{
  "n_layer": 15,
  "d_model": 768,
  "n_head": 24,
  "n_kv_head": 8,
  "head_dim": 32,
  "d_mlp": 2048,
  "vocab_size": 8192,
  "activation": "swiglu",
  "norm": "rmsnorm",
  "norm_place": "pre",
  "norm_eps": 1e-05,
  "positions": "rope",
  "rope_base": 10000.0,
  "rope_fraction": 1.0,
  "qk_norm": false,
  "attn_scale": 0.177,
  "bias": "none",
  "tie_embeddings": true,
  "parallel_block": false,
  "init": "normal",
  "init_std_qkv": 0.0145,
  "init_std_o": 0.00265,
  "init_std_up": 0.0145,
  "init_std_down": 0.00265,
  "optimizer": "adamw",
  "lr": 0.000371,
  "lr_mult_qkv": 0.4,
  "beta1": 0.9,
  "beta2": 0.95,
  "lr_head": 0.00388,
  "grad_clip": 0.5,
  "warmup_steps": 504,
  "schedule": "wsd",
  "decay_fraction": 0.807,
  "decay_shape": "sqrt",
  "final_lr_fraction": 0.0,
  "batch_tokens": [65536, 131072, 196608],
  "seq_len": 1024,
  "doc_mask": true,
  "train_tokens": 1440000000,
  "steps": 11178,
  "dataset": "wikipedia_en"
}
MLP neurons of a small language model. Each row is named by its layer, matrix (gate and up: input weights) and neuron, and shows model dimensions 592-687. Each number is 128 + 24 x the weight over its row's rms, rounded and kept within 0 to 255. A neuron's up and down rows have the sign that makes its largest values positive.
A block is one neuron, or neurons of one layer that tend to fire together. After each block is what it responds to, as a language model described it from the Wikipedia text at the highest values.

L6.gate137 [127 132 120  94 156 157 125 118 122 122 164 129 114 145 160 117 141 149 100  91 101 118 130 138 116 155 130 188  69 166 167 171 156 116 157 139 104 101 144 140 160 130  71 149 104 130 137  91 129  92 116 120 150 106 103 122 124 125 126 150 113 120 130 177 120 119 146 136 155  90 120 166 130 139 128 120 126 103 164 125 173 129 125 111 150 120  87 149 133 139 154 210 117 134 164 118]
L6.up137 [101 181 142 164 142  93 104 101 140 129 157 105 129 118 148 124 104 139 183 150 122 122 127  78 116 130 100 126 119 126 136 123 112 139 103 181 130 152 163 121 134 101 147 163 166 160 144 168 112 101 186 116 162 110 152 123 105 197 126  81 146 110  94 147 142 135 147 103 108 164 165 150 125 135 158 163 157 123 149  81 124 141 127 141 122 154 116 101 132 132 123 118 165 105 142 179]
L6.gate173 [ 96 123 147 143 131 130 129 119 126 124 140 117 149 113  98 128 132  70 105 123 132 114  91 118 119 106 149 157 148  97 135 123 119 152 114 135 122 127 126 139 118 155 160  65  87 117 127 150 111 109 125 133 132 139 135  70 124 125 116 170 128 122 123 147 139 154 106 125 124 147 163 150 129 171  95 107 129 168 117  68 146 162 123 107 102 170  99 105 110 179 124 153 135 137 168 109]
L6.up173 [123  79 149 118  79 151 137 109 155 136 127 112 111 150  97 164 148  93 101 118 149 139 144 107 117 121 160 108 149 176 120  88 136 137 131 132 129 118 135 166 147 167 115 133 123 137 130 137 129 127 105 172 136 144 135 103 130 105  98 111 143 107  86 160 153 137 133 154  85 134 110 173 103 115 137 127  96  98 107 119 135 153 134 135 124 112 103 119 128 134  90 177 141 123 128 125]
L6.gate356 [131 118  85 111  97 157 139 112 145 153  85 153 147 103 108 159 105 142 103 118 174 102 139 165 146 160 112  92  90  87 118 136 144 110 169 116  97 165 132  37 112  84 141 113 140 139 102  98 111 140 125 134 158 136 136 105 126  84 169 150 144 155 121 158 151 148 148 128 121 119 176 136  96 135 134 117 119 125 133 135 146 131 165 165 106 132 168 128 148 151 144 146  86 123 153  93]
L6.up356 [136 110 128 120 122 169  98 116 154 141 144 132 130 170 139 131 106  99 110  90 163 134 149  91 107 109 152  88 104 124 110 163 142 113 116 204 127 135 123 157 159 138 126 112 129  74 129 150 142 115 122 123 137 154  72 133 173 159 141 131 146 102 101 123  95 141 144 143 177 133 103 119 143 118 152 134 137  99 137 147 154 159 176 141  89  98 114 115 105 128 156 121 105 119  94 131]
L6.gate555 [138 123 123 136 119 148 190  95 117 157 156 157 135 147 102 141 122  78 112 127 153 106 109 110  75 136 135 122 100 119 160 113 126 123 136 139 149 174 144  86 188 159 106 129 129 152 114 176 140 120  82 170 174 124  94 177 143 119 112 136 137 169 163  92  68 154 138 152 108  97 122 130 134 125 129 106 102 113 141 200 132 151 114 106  83 136 131 117 112 122  98 124 112 117 133  94]
L6.up555 [171 124 140 117 157  75 106  84 102 116 132 110 173  97 100 137  69 151 149  94 141 112 176 112 117  91  97  66 117  92 137 149 125 140  91 110  96  75 106 116 184 109 132 122 100 178 130 179 138 125 113 140 176 107 124 139 142 106 176 134 119 103  85 136 135 166 142 102 124 166 122 152 143 133 116 116 163 167 117 129 172 137 108 164 141 162 153 113 123  80 167 142 138 124 134 168]
L6.gate619 [144 172 154 150 140 121 102 129 137 100 113 112 146 123  98 180 136 126 136 139 145 151 108 154 136 126 107 124 139  99 105 131 120 134  77  71 138 148  98 146 155 150 135 131 117 158 140  91 124 145 154 163 124 140  90 132 135 105 124 129 106  98 119 137 182  76 115 165  94 171 179 137 143 154 179 118 118 104 156 121 149 117 141 113  92  93 121 141 127 118 113 138 129 132 148 145]
L6.up619 [153 160 147 138  93 155 118 102 119 154 116 122 102 136  80 115 131 146 123 132 115 127 157 136 139 113 118 150 141 148  84 114 144 151 142  85 114 152 127 111 140 119 120 149 155 165 105 144 132 131 152 113 154 126 102 132 106  72 101 133 136 137 139 137 159 120  89 133 140 135 139 160 103 172 126 123 133 129 175  83 119 115 144 124 101 132 151 141 152 124 109 151 152 139 148 157]
L6.gate1074 [108 127 132 128  97 128 133 116 128 126 116  98 163  70 103  95 120 139 109 128 116 127 136 138 127 123 127 146 146 146 136 151 112 112 124  97 119 112 115  97 142 187 112 131 131 180 160 101  96 128 110  77 135  88 129 156  97 145 141 101 165 170 112 125 117 147 135 152 165 153 128 139 124 145 122 129 130 173 121 145 126  90 128 142 128 146 124 157 153 126 172 111 111 119 142  99]
L6.up1074 [135 104 159 137 142 115 109  96 159  76  85 157 143 141 113 137 147  99 114  87  92 159 141 128 138 129 113 116 129 126 135 136 105 123 147 106 162 151 146 142 157 166 159  89 139 190 172 132 104 118 134 127 128  68 146 122  84 139 113 137 122 111 154 114 122 118 144 129 133 143 114 106 116 114 186 127 157 123 108 139 157 161 113 122 109 154 122 141 103 140 153 115 124  86 117 175]
L6.gate1332 [116 100  93 108 129 128 143 135 163  92 164  97 174 149 173 132 141 148 156 137 109 108 115  95 114 125 113 174 141 167 129 155 129 116 151 153 160 114 120 106 135 136 165 160 159 154 151 105 103 104 110 130 174 110 100 139 123 110  76 173 111  96 144 111  87 147 120 136 128 126 102 138 114  91 121 108 120 123 113 143 113  93 125  93 109 116 179 114 123 109 141  96  97 118 111 131]
L6.up1332 [ 87 157  97 117 117 149 158 124 145 130 147 130 142 135 172 191 134 142 134 123 158 154 117 116 106 133  92 121 102  99 138 104 169 131 103 122 142 144 102  87 116 181 138 145 122 133 113 154 127 108 124 149 111 144 135 117 109 149 121 137 177 109 133 106 136 104  85 122 148 110 149 116 115 106 161 105 155 116  95 174 170  98 120 112 137  82 140 137 119 130 134 110 141 126 106 145]
L6.gate1615 [122  96  73  95 149 160 118 142 128 130 179  95  96 100 133  86 105 116  75  94 135 149 110 136 109 101 167  85 122  99 132 102 144 131 155 140 104 102  94 111 156 114 119 113 148 129  99 119 128 160  95 123 147 158 107 119  92 118 145 142  96 100 111 144 114 130 144 156 120 127 169 104 148 148 128 126 179 119 103 134 114 104 126 103 145 128 120 112 132 166  96 173 120 117  98 142]
L6.up1615 [111 119 136 164 129 140 145 137 127 107 135 144 134 124 156 103 107 135  63 101 110 119 166 151 141 134 132 110  93 110 143 112  95 116  82 127 143 176 130 132 165 126 184 136  99 119 125 161 109  91 134 125 160 132 138 123 123 116 129 129 112  92  93 119 131  96  84 129 116 113 122 137 130 107 117 103 179  91 149 144 146 120 124  46 173  84 131 132 114 131 137 116 143 161 152  87]
Description: Gendered sports categories. Women or Men before 's in sports event, league and award names (Women's 3000m, Men's shot put); weaker on mid-word fragments like con-cre-te, Pap-ua.

L7.gate643 [149 147 151 140 125  97 132 132 123 155 120 119 136 181 161 149 127  94 107 123 153 128 120 127 122 105  98 140 153 130 124 188 105  94 137 131 132  92 111 142 143 119 153 171 144 133 110 104 139 105 163 148 132 111 160 105 161 112 185 136 131 128 146 138 138 172 105 129 177  82 107 125 123 143 113 132 113 148 137 113 109 101 123 126 140 157 138 117 157 139 132 164 128  86 134 150]
L7.up643 [131 159 131 135 137  99 150 142 110 153 136  94 119 121 121 132 147 139 157 133 119 102 107 143 103  98  57 142 159 137 140 148 118 120 131 164 115 100 122 107  93 135 115 103  91  85 157 113 143 137 111 131 148 124 133  73  83 131  72 143 148 156 148 103 134 139 151 142 122 112 127 128 115 165 110 159 151 132 133 100 148 128 109 161  97  94 146 108 155 124 100 114 140 128 172 132]
L7.gate914 [147 106 127 132 122 149  97 157  79 102 109  59 129  92 120 124 126  84 111  98 148 151 147 135 120 131 100  88 152 124  96 118 142 134  95 145 127 169  84 109  89 151 130 130 138 135 131 139  93 113 179 131  84 119 136 123 123 177 127 166 129  99 105 126 147 119 154 149  95 158 145 134 109 160 148 129  72 120 145 131 149 110 116 163 137 138 139 116 164 111 126  67 124 126 161 147]
L7.up914 [101 154 118 145  94 114 123 128 141 135 100 148 144 169 130 118 147 123  96 111  95 153 122 117 149 107  84 112 129 154 169 154  93 167 111 153 173 117 110  95 105 152 151 135  95 130 125 120 151 106 134 125 146 115 118 127 127 125 107 160 110 115 166 153 140 125  93 107 114 179 147 126 123 125 131 138 131 112 128 138  74 185 105 157  74 138 114 181 107 129 142  61 125 127 131 113]
L7.gate923 [116  97 128  88 157  89  86 114 175 111 138  91 120 115 126 148 151 105 136 117 157 121  85 132 162 128 108 127 134  90  80 134 138 126  99 122 120 141 106 116 102  53 159 107 117 160 127 108 143 160 130 137 143 140 209 118 106 102 124 128 110 130 142  78 125 102 122 126 145 120 133 127 113  92 132 110 130  85 142 148  97 158 116  97 112 153 122 132 121 140 142 138 143 128 136  86]
L7.up923 [163 154 155 112  77 139 128 118 121 119 138 130 117 131 107 143 105  89  91 142 156 172 136 115 112 110  93 185 158 124  98 128 168 165 148 184 141 112 123  83 115  74  97 161 115 105 129 112 146 144 101 113 116 112 175 113 135 102 124 100 129  98 117 154 144 140 153 102  96 161 154 130 105 109 135 150 131  66 111 135 125 153 116  87 108 136 140 148 145 114 126  96 141 106  82 115]
L7.gate959 [161 116 104 126 126 110 154 128 116 124 146 129 185 171  97 105 114 107 164 125 111 133 118 101 151 111 130 148 101 108 136 137 118 112 136  81 149  84 167  76 124 151 162 127 141 168  89 158 134 100 102 123 127 127 137 126 135 143 167 104  85 146 143 130 148 129 116 116  98 101 126 100  94 179 100 112  78 114 101 129  88 152 176 137 136 121 126  96 127 139 146  79  93 139 154 122]
L7.up959 [107 128 155 112 124 114  88 102 172 158 120 126 129 157  82 114 130  91 103 144 140 127 161 145 125 110 155 124 122 161 160 142 146 133 135  84 160 133 156  77 150 133 119  96 153 120 137 107 104 116 134  90 123 157 124 144 137 129 159 151 140  79 134 108 110 136 119 131 163 114  96 126 136 150 124 112 158 125  99 116 160 133 129 137  93  97 122 132  54 137  91 127  96 148 136 162]
L7.gate1055 [143 132 116 140 124 131 138 117 126 118 166 124 135  91 106  97 114 144 115  64 118  85 146  88 121 131 132 132 157  81 180 119 138 141  93 109  90 131 131 133 155 128 130 129 116 101 117 116 130 153 127 122  93 126 137  91 139 144 139 144 127 105  97 103 110 138 136 103 143 159 162  90 122 140 110 106 167 127 125 139 131 157 143  83 125 121 136 133 143 135 108 147 129 169 148 137]
L7.up1055 [120 119 154  88  97  83 146 134 118 120 140  97 103 135  94 143 153 131 135 133 130  88 139 103 123 115 143 103 122 104  84 122 145 114 132 100 130 125 130 107 152 125 103 142 118  87 146 133 164 118  75 129 130 121 140 114 114 122 128 156  75 179 167 143  89 110 105 128 143 105 137 140  74 132  82 133 110 120 100 167 154 151 137 128 158 123 119 150 107  93 132  85 121 151 136 104]
L7.gate1496 [139 161 122 107 167 116 144 115 165 131 115 149 143 115 114 148  76 118 121  99 140 145 124 113 110 159 102 114 122 137 118 134 100 114  63 102  88 162 151 138 157 121 183  95 114 162 106 109 133 122 142 143 196 139 170 130 136 119 136 134 108 134 157 130 130 125 100 104 109 114 122  84 118 143  91 113 113 153 131 140  96 135 117 123 153  79 152 131 154 128 120  96 170 103 150 100]
L7.up1496 [103 124 119 112 122 144  92 154 152 152 127 105 126 138 107 141 104 116 156 115  77  78 129 105 102 123  97 132 130 106 103 101  95 130 117 126 111 125 121 146 189 107 128  78 152  96 124 121 147 136  83  98 112 158 147 112 105  81 112 121 105 112 152 113 172  99 117 124 118 151 175 106 107 127 106 160 158 169  93 141 132  92 141  91 145 147 105  99 138 141 110 145 158  73 163 177]
L7.gate1788 [124  98  99 115 128 107 114 120 152 137 123 106 161 157  97 170 143 123 104 122 167 110 135 144 115  96 112 102 137 123 149 101 139 139 134 123 111 163 126 123 150 120 137 134 104 137 132 111 104 142 115  79 142  97  99 122 109 137 132 157 111 140 131 172 127 107 138 147 159 141 136 108 101  49 141 138 113 145 142 150 155  98 145  85  83  96 113 110 146  79 110 162 140 139  81 114]
L7.up1788 [141 117 102 117  90 102 113 135 167 165 125 132 117 105 132 147 136 129  85 149 143 102 116 134 129 139 153 130 145 132 133 115 153 112  95 147 117 121 134 132 117 129 132 118 141 117 111 112 132  74  91 121  88 179 142 110  84 101 123 156 110 150 155 117 144 127 163 105 121 116 170 149 118 104 138 142 100  97 141 127 103 140 162 151  94 137 123 132 128 109  73  91 161 146 155 154]
L7.gate1993 [151 105 113 179 158 111  96 153 108  99 110 127 174 107 132 161 106 136 147 151 140 151 109 131 146 134 139 159 137 142 176 103 181  99 116 131 143 115 127 104 126 128 136 107 133 131 122  83 140 136 118 126 129  74 150  91 137 115 167 148 123 104 143 123 129  79 167 141 173 122  70 127 102 154 112 147 102 144 104 152 128 115 106 132 139 106 131  92 125  92 145 119  93 138 132 115]
L7.up1993 [ 79 144 106 112 135 122  94 105 146 103 133 142  99 135 132 137  97 116  95 151 160 125 155 153 106  92 128 165 131 131 182 109 127 142  86 113  63 135 147 124 112 140 133 132 138 103 102  75 153 119 130 118 151  93 122 156 126 150 127 123 114 120 111 165 173 114  92 143 126 127 115 109  88 128 135 142 126 103 163  84 118 142 132 107  84 119 144 106 167 119 120 178 108 161 191 110]
Description: Paragraph-ending period. Sentence-final periods (also )., ". and .") that close a paragraph, right before a line break, e.g. "rest of his life." or "killed 20 people."

L4.gate845 [156  86 156 165 136 122  97 124 125 114 134 110 133 139 110 166 127  88  98  92 108 150 166 130 132 137 119 121 134 143 130 142 150 144 154 116 148 114  88 122 160 154 119 155 149 117 124 113 101 109 122 148 114 150 127 121 142 124 137 130 104 116 142 162 132 150 126 141 161 113 110 119 133 152 149 143 151 107 149 137 135 112  86  95 116 163 126 146 130 144 134 131 119  92 140 112]
L4.up845 [ 83 115 142 129 112 120 114 149 158 172 129 138 119  82 131 127 103 122 115 113 150 196 135 132  92 131  88 143  82 116 104 132 158 104 130 139 166 137 133 104 165 137 118 166 162 177 144 147 128 135  99 143 163 136 112 134 102 116 155 107 159 153 127 157 125 100 114 103 138 127 164 155 120 156 128 134 137 137 106 116 144 132 119 115 110 133 163 136 147 140 122  82 142 149 173 133]
Description: Group nouns before possessive. Group nouns like women, children, men and girl, mostly before a possessive 's as in "women's college" and "Children's books"; weaker on assorted word pieces in lists.

L4.gate1677 [109 128 113 143 134 138 106 126 146 121 122 137 162 145 143 123 141 148 109 117 147 127  82 108 122 167 128 159 152  62 147 112 131 129 143 145  74 109 112 161 126 110  94 137 141 107 101 125 101 112 138  89  84 135 107 131  98 118 177  98  66  96 113 170 106 129 142  94 116 117 142 108 121 146  82  65 111  86 143 111 166 167 119 163  86 146 105 114 176 129 115 117 117 152 122 122]
L4.up1677 [144 113  96 128 152 134 138 143 100  96 157 107 180 149  96 143 134 109  80 108  98  78 179 135 124 131 126 106 136 172 140 172 145 146 111 108 185 140 172  26 120 128 100  88 110 137 141 127 163 127 103  80 127 112 147 147  94 150 153  93 104 102  57 129 131  94  99 130 136 116 155 163 128 121 116 129 118 140 158 152 128  87 170 120 179 118 146 144 112  97 108 131  91 129 124 110]
Description: Paragraph-ending punctuation. Sentence-final periods, closing quotes or parentheses that end a paragraph before a line break, plus first words of headings or table cells like International, Reception, Conservative.

L7.gate15 [155 119  88 181  89 100 160 176 122 149 125 128  99 132  84 105 159  86 125 144 136 130 130 106 126 142 142 137 164 105 137 109 177 174 134 113 118 131 126 125 162 124 134 134 112 122 149 126 100 120 121 130 168  99 122 110 100 138 116 178 164  85 107 105 166 136 118  95 123 100 122 142  71 133 141 111 124 129 129 187 135 147  88 115 131 145 107 157 142 139 109 147 129 135 133 148]
L7.up15 [162  97 143 145 129 127  81  96 131 133 118  78 146 118 129 125 119  93 134 132 153 124 153 116 127 143 150 117 154 140 146 129 159 134 124 116  71 105 126 123 117 116 118 166 149 115 131 115 122 114 123 145 151 135 128 119 130 129 117 144 134 139 137  99 143  87 116 128 152 170 122  75 128 112 147 142 119  76 133 161 129 112  85 129 138 113 136  92 141 104 157 141 126 127 162  95]
L7.gate40 [102 113 111 164 115 115  99 122 113 113 177 132 125 108 113 143 136 146 123 125 164 131 133 129 125 119 108 137 126 132 115 158 156 122 126 152  91  97  95  97 141 104 141 134 116 124 120 137 138  99 118 159 181  98 131 141 138 143 112 197  76 115 116 117 152 132 110 140 130  89 136  82 139 135 133 134 129 123 138 140 158 121 119 118 132 111 137 133 133 135 140 112  98  78  55 143]
L7.up40 [127  97 129 142 112  94 129 125 129 130 133 145 146 107 190 121 104 124 123 147 157 128 119 138 167 161 129 170 170 144 121  56 187  96 104 129 118  82 149 103 142 144 153 156 117  98 108 131 127 114 132 173 115 131  84 150 123 111 167 146 143 111 128 136 147 163 133 111 120 153 159 177 133 133 119 132 102 154 119 142 158  94  99 183 174 143 104 107 148 114 151 129 118  90 110 104]
L7.gate563 [107  71 108 125 151 147 132 143 109 126 132 120 132  93 105 120 125 166 180 160 116 154 116  84 130 151 123 121 115 153 142 168 116 154  99 156 151 134 154 135 124 119 148 157 155 147 138 129 135 146 142  80 119 130 149 167 153 136 137 122 142 154 141 133 126 135 146 102 158 102  99  85 137 110  92 102 130 179  87 166  99 165 125 144 127 162 165 143 130 118  90 147 121 134 130 147]
L7.up563 [171 132 119 122 143 129 158 165 117 126 143 149 144 123 140 143 158  92 134 158 117 121 142 171  99 127  85 102 142  94 132 114 163 134 163 125 120  55 132 119 118 135 168 116 165  90 171 136 114 152 101  87 107 146 113 144 125 133 131 136  86 142 141 184 128 135 140 171 144  88 125 102 127 142 130 111 146 153  87 147 129 125 129 123 155  84 108 124 121 140 145 169 145 110 113 124]
L7.gate957 [103  94 103 175 127 101 187 120  91 113 121 142 122 143 160 125 139 127 116 116 127 105 122 126 165 152 119 141 106 136 120 103 130 112 130 161 132  91 117  97 136 112 170 130 114 137 135 121 103 139 138 169 118 158 100  98 190 146 169 137 130  96 104 170 165 134 138 115 132 109 183 121 102 111 105  61 140 159 136 127 100 143 128 144 145 109  88 133 184 126 138  91 120 131 159 140]
L7.up957 [117 120 125 107 136  73 123 136  91 137 132 120 132 128  94 149 108 173 109 131 147 148  85 119 109 116 136 119 120  85 155 125 116 147 110 138 134 102 138 146  85 121 135  79  85 101 139  85  85 138 106 149 139 104  90 122 134 130 145 130 135 106 117 132 129 123 122 157 110 128 114  98 118 124 131 125 143 135 129 110 133 133  99 100 142 147 129 160 121 127 126 154 126 128 163 123]
L7.gate1167 [ 96  81 118 100 120 132 132  87 114 163 142 140 164 104 142 125 132 168 116 139 133 122 171 112 140 129 147 106 117 117  84 142 138 119 111 156 132 109 123 131 120 145 165  97 117 110 139 127 121 119 121 120 117 142 131 107 137 136 121 171 133 148 140 101 126 189 135 183 159 110  90 118 129 120 152 141 118 123 110 161 149 144 150 127 131 150 120 151 152 158 125  91 155 112 131 173]
L7.up1167 [155 131 114 138 121 107 141 186 150 119  91 147 124 111 148 122  89 135 135 115 143 119 157 156 125 134 109 122 110 160 162  90 113 123 114 133 123 150  93 141 136 101 154 125 142 123 130  83 124 141 144 111 154 132 143 137 139 185 127 135  98 164 108 119 136 221 138 171 114 128 129 145 129 113 104 116 127 126 143 114 107 142 101 113 123 160 150 100 190  99 112 137 113 135 153 129]
L7.gate1352 [111 117  80 121 135 115  82 125 156 125 136 114 129 145 140 127 107 132 109 110 124  93 135 148 162 130 178 146  96 188 140 149 133 116 149 125  97 124 139  95 101 124 132 144 173 111 169 137 134 123 111 111 169 140 152 113 153 138 140  95 151  97 134  66 137 130 144 149 121 142 137 131 126 155 119 137 160  89  76 121 135 163 125 156 146 123  98  96 134 127 118 144 113  92 119 135]
L7.up1352 [111 138 133 173 119 151 124  61  79  95 129 121 104 144 124 102 158 115 104 131 118  98 126 104 108 146 163 156 103 157 115 126 117 144 109 171  85 160 138 102 107 113 161 109 116 126 117 119  67 119 126 147 137 171  97 132 107 100 106 159 136 143 127 110 165 147 141  86 117 122 122 213 135  51 116 189 167 117 146 151 100 120 132 129 111 149  96 132 104 159 146 161 116 161 131 127]
L7.gate1368 [153  84 144 137  85 125 135  99 116 114 130  93 139 118 138 131 120 147  99 145 155 137 131  89 110 127  92 115 124 138 118 147 107 143  68 145 110 109 133 106 111 135 148 126 157 107 133 167 109 174 152 149 131  96  98  83 148  92  93 130  74 141 117 149  94 129 156 101 153 130 137 100 117 146 141 113  91 125 103 147 118 110 151 117 109 132 152 109 128  84 128 135 168  94 142 122]
L7.up1368 [129 126 102 133 100 117 122 103 152 125 110  72 102 126 152 146 100 154 143 179 123 152 106 156 115 125 128 135 118 121 150 152 165 135 155 136 133 150 125 163  98 107 145  90 134 134 143 133 149 132 172 151 130 128  53 108 125 138 143 136 134 171 164 142  92 132 138  84 104  81  55  97 143  87 130 104 135 125 123 138 125 139 132  97 171 124 146  98  93  99 160 111 142  85 110 146]
L7.gate1691 [136 120 124 124 108  96 135 157  91 131 121 122  85 120 110 141 142 119 141 136 149  99 134 129 141 141 140 177 157 102 201 135 141 120 111 137 130  72 142 163 155  85 146 138 168  76 131 147 125 124 148 134 112  91 124 138 135 120 100 115 120  77 102 154 144 103 151 124 105 132 118 135 116 108 129 106 101 132 108 124 129 142 145 110 140 122 138 171 118 116 107  98 142  87 130 140]
L7.up1691 [128 126 139 124  99 126 174  91 138 144 120 109 121 109 111 174 155  62 148 122 180 118  95 131 143 123 159 156 101 179 170 133 181 126 127 103  98  76 138 133 112 146 102 103 157 116 124 120 123 106 124 140  90 126 111 132 163 145 127  97 122 110 145 137 142 154 110 199 109 133 152 100 126 164 121 116  80 142 109 120 100 147 132 120 112 113 152 119 134  97 110  59 144 111 125 148]
Description: Mid-word "end" fragment. Subword pieces inside a longer word, mostly "end" (endemic, tendencies, Commendation), plus similar fragments like enn, ind, ent, id.

L6.gate0 [125 111 133 130  80  79 145 141 124 113 155  85 152 115 101 156 165 120 121 167 106 164 159 127 141 128  89  77 120 110 179  83 147 135 116 110 142  87 108  89 143 123 134 192 149 135 149 121 103  75 143 159 108 127 121 133  98 100 142 142 139 111 106 118 151 125 121 142  67 124 157  74 100 152 165 122 135 155 163 128 136 136 150 126 174  73 178 124 180 111 107 114 114 108 165 133]
L6.up0 [109 131 152 110  80 127 100 151 118 136 124 111  96 137 160 109 119 122 113 137 103 116 118 102 131 145  72 188 112 171 161 122 125 146 124 154 169 127 138 154 131 136 144 135 150 190 126 131 123 105 136 115 109 117  98 156 115  94 126 141 135 123 159 119 103 139 127 129 139 144 179 129  97  97  85 148  91  73 151 111 108 130 138 127 153  88  70 141 169 114 102 139  92 103 132 147]
L6.gate208 [111 109 141 158 129 135 116 149 103 122  85 118 129 158  83 138 116 125 121 117 139 103 135 120 100 106 141 155 127 111 144 127 149 103 102 173 126 124  99 128 149 123 154 131 104 118 101 160  83  99 131 136 154 114  86  99  93 109 109 111 132 132  94 142 140 115 154 128 136  74 159  98 103 131 131  85 163 119 128 124 135 118 137  88 149 124 153 165 151 114 145 108  89 139 118  93]
L6.up208 [115 140 125 152 108 136 154 156 129 114 153 117 111 130 137 133 117 147 113 196  99  99 125 153 140 123 129 112 120  91 143 144 120 142 125 121 103 112 160 140 119 134 128 105 156 134  81 133 145  93 168 168 148 110 153 141 146 127 121 171 134 140 137 122 143 147 142 121 149 122 157 148 122 124 110 122 154 127 149 127 157 126  84 122  93 106 142 152 161 148 133 137 118 135 146  93]
L6.gate278 [115  85 142 124 129 161 100 137 154 161 133 112 138 140 100 111 120  96  60 104 106 136 133 154 118 124  95 131 186 139 132 126  97 135 102 130 138 115 106 111 151 129 142 142 137 138 153 134 135  79 110 125 124 131 140  94 157 110 117 125 157 130 124  87 165 141 139 132 122 143 152 103 134 123  71 144 162  94 125  87 117 131  91 115 133  89 103 136 136 154 129 122 180 106 136 129]
L6.up278 [154 117 132 117 187 155 125 141 178 131 149 136 126 136  87 123 132 126 111 124 137 135  92 168 151 124  88 159 132 140 135 119 119 121 100 156 133 153 133 170 129 154  96  95 145 128 185 181 135 109  85 139 131 137 127 105 101 132 116 134 103 129 122 102 140 135 150 115 124 129 150 101 154 127 100 109 138 104 118  73 133 123 142  81 142  70 157 174 136 162 158 115 136 155 121 132]
L6.gate423 [137  98  91  96 115 116 108 122  78 152 150 117 139 107 109 119 166 114 124 139 102 106 147 108 138 144 142 165 154 106 126 122 146 109 120  97 161  96 140 114 123 186 161 121 102 118 144 158 111 179 113 134 107  90 137 150 142 151 150  61 149 145 129 141 139 147 141 125 125 132 151 136 114 104 124 153 123 136 102 127  83 107 120 112 106 131  86 147 134 166 124 121 131 148 169 142]
L6.up423 [146 140 159 109 157 162 108 143 144 129  87 133 129 120 116 152 114  97 123 130 114 102  94 126 138 103 115 157 100 115 126 160 151 126 126 157 104  96 138 106 108 149  83 149 113 112 147 185 136 145 142 123 117 131 130 137 109 143 147 130 122 172  97 164 135 116 164 116 137 158 139 127 104 148 116 152 157  94 123 162  98 101 140 114 132 164  99 156 129 108 110 116 165 150 147 119]
L6.gate1548 [134 114 102 121 150 154 123  95 123 117 100 126 170 181 128 124 105 122 126 147 138 137 155 122 106 119 117 131 113 127 132 154 156 101 122 156 133 100 109 176 113 137 164 127 155 104 113 125  93 108 123 120 115 137  96 125 133  97  76 181 151 120 112 162 165 135 102 134 106 115 163 114 133 100 108 143 135  97 104  98  88 102 114 121 116 124 130 183 166 105 144 125 110 106 127  75]
L6.up1548 [132 156 125 124  85 143 122 139 122 124 150 134 147 140 127 139 111 115 138 116 159 126 153  92  70 145 122 134 110 104 145 103  97 126 120 132 153 116  89 121 131 156 138  93  94 123 177 119 129  96  84 130 147 103 116 127 122 152 101 121  89 139 130 159 148 128 150 122 121 106 160 115 149 103 110 126 135 100 141 153 150 101 133 121 143 107 115 168 111 125 136 120 107  79 142 137]
L6.gate1742 [165 136  72 133 136 135  96 161 110 151 102 135 134 120 104 105 134 133 135  94 177 123  94 139 134 123 135 131 134 125 175 110 101 132 177 120 120 142 149  84 124 115 122 102 146  76  85 106  89 135 104 136 135 103 122 149 131 127 144 126 125 118 142 115 127 165 130 131 132 107 147 152 151 164  71 119 129 124 121 136 121 121 122 112 109 146 121 108 113 136 129 130  75  99 109 130]
L6.up1742 [137 112 174 100 128 115 108 120 140  98 133 153 146 122 119 164 130 156 135 161 149 162 136  93 141 138 108 106 129 135  98 132 134 131 166  97 126 144 127 141 143 143 114 131  73 143 121  93 178 119 123 166 128 169 112 154 169 146 155  98 128 126 141 168  97 164 143 176 195 132 121 106 101 129 151 134 132  95  93 140 157 104  93 137  73 113 139 141 103 143  94 151 110 163 148 120]
L6.gate1787 [109 142 107 153 119 126  69 145 115 172 148 127 144 158 139 129 126 179 123 154 159 208 134 130 119 161 117 148  94  96 167 153 165 157 148 134 137 129 114 108 115 108 105 153 158  87 115  93  83 170  78 143 132 135 189 129 148 147 142 112 110 101 108 110 159 115 149 116 141 135 158 135 148 142 143 103 130 159  84 143 125 115 143 101  74 118 127 139 115 126 177  89 137 118 139 134]
L6.up1787 [165 128 134 115 101 104 127 125 110 146 127 151  68 119 100 169 109 113 148 124 102 114 187  94 122 123 136  84 120 137 133  91 148 163 116 144 132  95  78 124 121 139 174 130 115  91 123 121 167 116  64 138 100 163 102 131 137 106 172 112 126  85 131 126 133 124 157 134 121 142  99 113 137  90 140 150 139 160 184 159 116 152 136  53 148 110 126 132 165 105 147 145 155 121 133 119]
L6.gate1851 [128 166  64 144 115 131 100 135 161 147 188 110 139 136  88 129 142  91 111  98 118 151 147 105 146 127 116 140 149 141 163 120 129 150 147 127 122 111 111 147 123  84 151 143 103 163 155 133  83 111 172 147 119 109 157 103 122 105 124 114  98  77 117 110 136 101 163 107 104 144 157 125 137 149  90 115 152 126 139 113 116 132 129  84 127 126 134 117 148 112 103 121  94 135  84 114]
L6.up1851 [135 147  85 114 130 122 119 115 187 165 168 117  97 155 151 138 134 143 129 104 148 124  95 146 131 133 175 103 159 141 127 176  97 108 121 112 121 139 147 116 114 127 136 112  98 148 134 150 103 127 132 125 128 130 125 149 140 148  95 105 160 131 166 109  52 113 127 111 118 139  92 111 132  85 115 142 112 113 143 131 106 106 190  90 145 141  85 125  91 151 150 108 145  84 119 138]
Description: Paragraph-ending punctuation. Sentence-final periods (and closing ." or ).) that end a paragraph before a blank line; also the verb put, and minus signs in tables.